config.yaml
n_head: 4
d_mlp: 704
vocab_size: 4096
norm_eps: 1e-06
rope_base: 10000.0
attn_scale: 0.125
tie_embeddings: false
init: "orth"
init_std_o: 0.00695
lr_mult_o: 2.0
lr_mult_down: 1.5
grad_clip: 2.0
decay_shape: "linear"
final_lr_fraction: 0.05
dataset: "wikipedia_en"
MLP neurons of a small language model. Each row is named by its layer, matrix (gate and up: input weights) and neuron, and shows model dimensions 32-127. Each number is 50 + 10 x the weight over its row's rms, rounded and kept within 0 to 99. A neuron's up and down rows have the sign that makes its largest values positive.
After each neuron's rows is what it responds to, as a language model described it from the Wikipedia text at the highest values.

L2.gate595:49 57 56 39 51 50 36 49 55 67 55 39 45 37 56 46 46 50 54 40 48 31 49 44 26 48 49 50 62 37 49 43 66 48 57 61 36 33 37 55 40 57 44 55 38 62 44 35 42 36 32 50 63 37 50 70 55 28 57 44 35 56 65 46 56 41 38 31 43 56 57 64 49 46 56 57 54 69 50 41 63 53 56 48 37 51 42 39 31 58 31 50 52 33 46 48
L2.up595:49 49 52 41 45 43 59 51 49 43 55 66 46 51 51 44 32 58 48 51 50 55 48 57 64 53 66 51 48 45 50 44 45 46 40 64 41 62 57 32 51 61 50 62 46 69 41 49 54 43 58 56 38 41 45 64 72 46 53 50 54 59 64 41 39 17 49 52 52 53 65 40 43 54 47 45 57 58 65 38 64 61 49 51 54 58 50 58 21 43 48 39 54 51 63 48
Responds to: Word-final noun pieces

L5.gate458:53 74 54 48 49 49 49 54 53 18 49 32 47 55 71 50 44 36 46 56 39 55 54 45 73 79 50 26 40 47 40 47 40 29 52 42 32 52 39 46 62 68 44 43 72 50 54 57 75 27 52 40 46 65 55 58 46 63 50 61 44 49 69 50 59 35 53 50 49 39 50 51 49 42 47 50 47 50 48 68 64 61 55 50 45 63 50 50 36 53 54 42 42 58 33 54
L5.up458:41 62 57 53 47 51 55 59 36 34 44 48 48 32 36 39 46 36 59 36 55 30 59 49 44 59 60 50 33 56 48 56 33 36 70 40 33 41 46 65 47 44 55 46 58 46 55 61 58 34 25 37 54 63 38 53 38 50 59 41 59 39 54 39 55 53 46 63 48 69 71 49 48 54 46 42 42 58 69 64 54 53 54 46 55 63 45 66 39 54 42 50 50 36 55 46
Responds to: Mid-word subword fragments

L5.gate611:57 50 54 65 55 44 63 56 59 44 46 49 46 52 46 48 40 57 48 36 55 40 47 52 44 38 54 52 49 67 65 50 42 60 72 32 49 51 51 56 42 38 55 71 56 34 64 70 48 38 42 51 41 31 63 39 58 61 43 53 51 76 68 59 48 41 51 44 51 39 45 44 47 49 63 45 38 47 64 60 67 42 49 57 36 53 52 68 44 37 53 65 47 36 64 53
L5.up611:40 72 42 40 58 57 51 56 54 46 46 37 50 38 70 23 34 50 45 50 39 41 46 41 59 61 35 56 52 64 61 47 47 35 64 68 51 34 55 61 50 63 65 73 52 61 48 33 55 57 53 62 47 41 51 56 37 66 49 38 49 40 67 58 56 32 49 35 47 40 34 66 42 49 48 44 49 48 50 45 61 46 40 55 56 46 58 52 38 34 56 70 51 40 46 56
Responds to: Mid-word continuation pieces

L3.gate621:62 48 47 38 53 38 38 65 58 53 37 58 38 38 56 40 58 62 47 33 56 43 79 33 53 48 28 36 40 57 44 54 38 49 51 35 51 36 69 56 46 62 52 60 38 64 35 63 50 60 60 36 35 49 62 44 68 47 51 44 62 42 36 40 60 51 42 44 50 31 35 43 73 45 61 49 52 31 49 55 52 53 59 42 52 57 52 54 48 65 39 63 28 54 37 36
L3.up621:51 37 66 43 44 58 63 41 31 29 50 48 43 63 51 50 42 53 28 53 37 40 50 57 41 31 54 44 46 43 48 46 38 56 49 46 30 61 58 57 48 40 52 37 60 44 49 60 49 46 70 64 59 40 58 46 54 50 61 66 49 29 46 58 49 64 48 37 51 34 48 45 48 35 57 43 44 45 64 34 49 42 67 47 53 44 56 38 56 59 50 47 48 43 49 46
Responds to: Mid-word subword continuations

L3.gate160:56 50 44 58 34 50 62 43 47 28 58 48 31 52 50 40 54 55 38 64 53 33 58 47 59 52 53 52 55 43 58 56 37 46 62 55 63 52 63 45 52 63 59 52 31 52 47 58 51 49 44 54 44 41 39 51 42 53 70 45 48 46 49 55 44 41 51 57 56 47 31 26 42 32 41 41 43 40 43 61 50 47 64 33 49 49 62 43 36 43 57 38 42 58 50 43
L3.up160:63 66 35 42 60 79 34 54 46 48 51 56 52 54 47 46 39 48 57 49 61 54 56 71 51 65 55 39 44 34 37 41 63 45 56 43 61 41 51 56 60 32 44 53 44 45 59 53 50 44 56 88 42 48 72 51 54 48 50 47 44 53 51 43 70 49 60 53 53 66 53 37 47 41 48 46 48 35 53 51 46 41 44 45 60 53 64 55 44 57 44 61 65 46 55 40
Responds to: Headings and mid-word pieces

L2.gate306:35 52 48 51 68 45 36 59 44 58 43 58 49 39 40 46 73 40 43 55 39 41 45 53 54 61 45 51 52 55 49 47 47 45 73 70 48 54 52 36 49 54 50 54 54 43 34 41 57 42 50 73 47 50 42 47 57 45 58 47 49 46 59 50 46 70 46 30 54 49 36 50 54 59 47 53 39 50 54 31 53 38 27 62 35 45 68 53 42 56 47 49 45 52 57 49
L2.up306:50 44 50 53 36 49 59 52 53 49 60 47 40 43 51 47 50 40 63 40 54 60 45 53 61 65 52 44 52 49 47 69 39 48 30 54 56 43 55 47 48 56 48 53 46 60 66 53 37 62 39 42 46 36 52 47 55 57 59 52 51 42 43 43 75 74 32 42 50 55 58 58 57 32 60 40 48 52 74 32 51 35 46 52 64 48 55 52 61 59 66 46 54 52 55 52
Responds to: Mid-word vowel fragments

L2.gate252:53 38 41 62 56 47 51 38 58 34 53 31 42 49 54 50 55 61 55 54 61 43 57 56 51 51 54 50 64 63 43 35 33 66 40 42 61 18 51 45 75 57 45 53 53 53 50 53 74 58 65 50 46 45 48 60 57 59 50 53 58 47 37 33 47 64 48 56 40 71 46 59 59 59 51 55 61 46 59 49 54 35 49 67 47 54 54 65 51 48 59 46 63 51 43 53
L2.up252:37 41 58 52 55 47 60 70 42 61 42 32 60 53 51 42 48 58 51 88 50 60 54 71 66 54 61 49 58 34 50 42 49 61 46 36 66 40 50 38 39 39 49 56 46 48 46 50 48 54 58 49 41 60 50 51 55 54 30 52 43 53 57 50 52 50 60 43 44 49 63 45 54 49 56 44 61 40 45 46 39 51 24 58 43 52 54 50 49 63 61 62 39 60 59 56
Responds to: Numeric digit tokens

L3.gate666:44 58 43 28 52 47 49 57 53 39 26 33 59 58 52 47 50 45 48 68 54 69 51 39 52 34 41 50 61 54 47 37 32 56 53 59 27 46 51 59 50 62 59 53 43 50 68 56 52 52 35 47 64 63 34 49 55 46 48 56 47 43 45 52 56 59 54 49 54 43 50 62 51 51 64 38 50 66 58 63 61 65 47 43 53 57 65 52 46 67 47 38 53 74 58 42
L3.up666:49 31 49 32 48 56 30 61 42 57 28 53 48 65 47 54 34 54 62 43 42 66 51 49 58 48 53 66 47 47 58 43 54 46 45 60 49 40 55 35 52 72 41 61 54 50 48 42 64 37 71 50 61 58 61 65 49 43 47 58 55 57 37 52 46 56 61 49 63 34 53 64 55 49 49 50 47 72 72 59 53 55 53 62 53 49 60 57 33 42 52 45 41 86 56 72
Responds to: Mid-word continuation pieces

L2.gate477:43 57 60 37 42 56 40 65 57 46 52 73 53 45 46 52 43 56 43 64 54 40 49 47 47 53 62 59 68 69 36 39 48 63 53 38 56 51 61 41 61 44 46 54 51 60 69 48 59 43 61 56 55 57 46 50 45 43 39 43 49 47 56 66 54 63 47 45 29 54 60 67 53 51 56 37 40 49 47 55 49 28 64 54 50 63 49 73 51 67 40 47 26 47 44 58
L2.up477:46 43 55 55 57 40 38 54 47 48 49 46 62 41 49 38 50 46 62 36 55 60 48 65 42 29 40 40 40 49 55 72 56 60 40 58 65 45 46 48 53 40 42 60 42 56 51 44 34 69 45 54 65 74 52 60 51 53 36 42 53 26 64 61 68 56 47 29 46 70 66 59 67 39 31 59 52 34 47 55 43 52 64 48 64 67 36 68 60 49 44 35 51 46 39 62
Responds to: Mid-word vowel fragments

L3.gate397:63 57 62 50 64 56 45 45 41 59 51 47 53 45 66 49 61 35 36 42 50 52 40 45 42 55 44 36 48 54 45 61 37 32 52 47 55 35 41 54 50 67 66 56 48 48 61 59 60 37 54 38 67 53 48 58 46 57 46 42 55 60 52 32 43 49 52 63 30 33 56 46 60 36 55 46 61 50 44 56 44 33 59 65 46 47 50 59 42 32 45 39 40 49 67 50
L3.up397:66 45 55 61 54 62 57 64 58 46 55 38 50 53 45 44 56 43 49 61 52 49 49 43 57 52 56 65 62 28 44 50 65 57 37 23 59 41 55 64 54 35 62 61 33 62 58 48 57 40 38 63 24 28 42 33 45 44 49 48 56 51 51 36 50 48 49 58 37 58 50 48 58 58 54 49 46 61 33 46 60 47 49 53 54 41 69 63 52 45 49 55 38 62 39 41
Responds to: Structured-text fragments and digits

L5.gate282:57 56 53 32 42 44 54 54 52 46 63 49 37 31 50 67 62 43 49 50 45 62 45 58 57 35 48 45 48 47 46 55 31 58 44 43 49 60 51 55 59 64 38 54 37 46 38 64 49 47 52 72 31 67 48 71 49 57 43 44 53 51 44 32 56 62 31 47 55 34 45 73 48 60 54 62 48 53 71 41 39 47 58 57 36 48 40 52 48 31 58 57 63 45 41 58
L5.up282:47 32 58 28 59 33 53 45 64 56 52 68 60 47 55 49 50 61 56 34 47 36 34 58 56 33 55 52 45 51 44 53 31 41 53 50 57 59 39 49 42 45 70 51 52 59 50 58 45 56 51 28 60 58 78 48 58 57 54 59 62 57 47 53 52 46 30 49 27 56 37 61 47 46 50 38 53 46 62 43 33 53 44 43 53 50 57 65 40 46 56 49 50 50 44 56
Responds to: Word-initial split fragments

L2.gate339:33 47 54 54 58 47 54 61 52 57 27 52 35 50 60 38 39 37 60 54 49 49 54 64 74 34 50 30 55 70 62 53 58 59 62 61 59 53 59 45 59 26 60 53 40 38 53 34 37 57 62 21 64 50 54 39 53 51 33 49 37 43 37 54 64 48 58 48 44 35 52 54 62 55 58 60 52 70 49 39 57 51 39 43 63 55 58 52 47 60 50 54 43 36 47 41
L2.up339:52 53 52 60 45 41 46 54 82 58 35 45 45 52 62 38 50 34 58 44 41 75 49 56 44 62 40 50 63 48 37 40 41 52 63 51 46 61 42 50 49 63 50 50 61 41 51 39 72 51 35 37 47 59 50 48 53 69 69 58 51 31 44 51 54 63 44 55 52 58 51 64 64 49 40 63 43 54 66 47 54 50 54 42 67 67 56 45 38 51 36 50 32 42 58 57
Responds to: Second piece after word-initial letter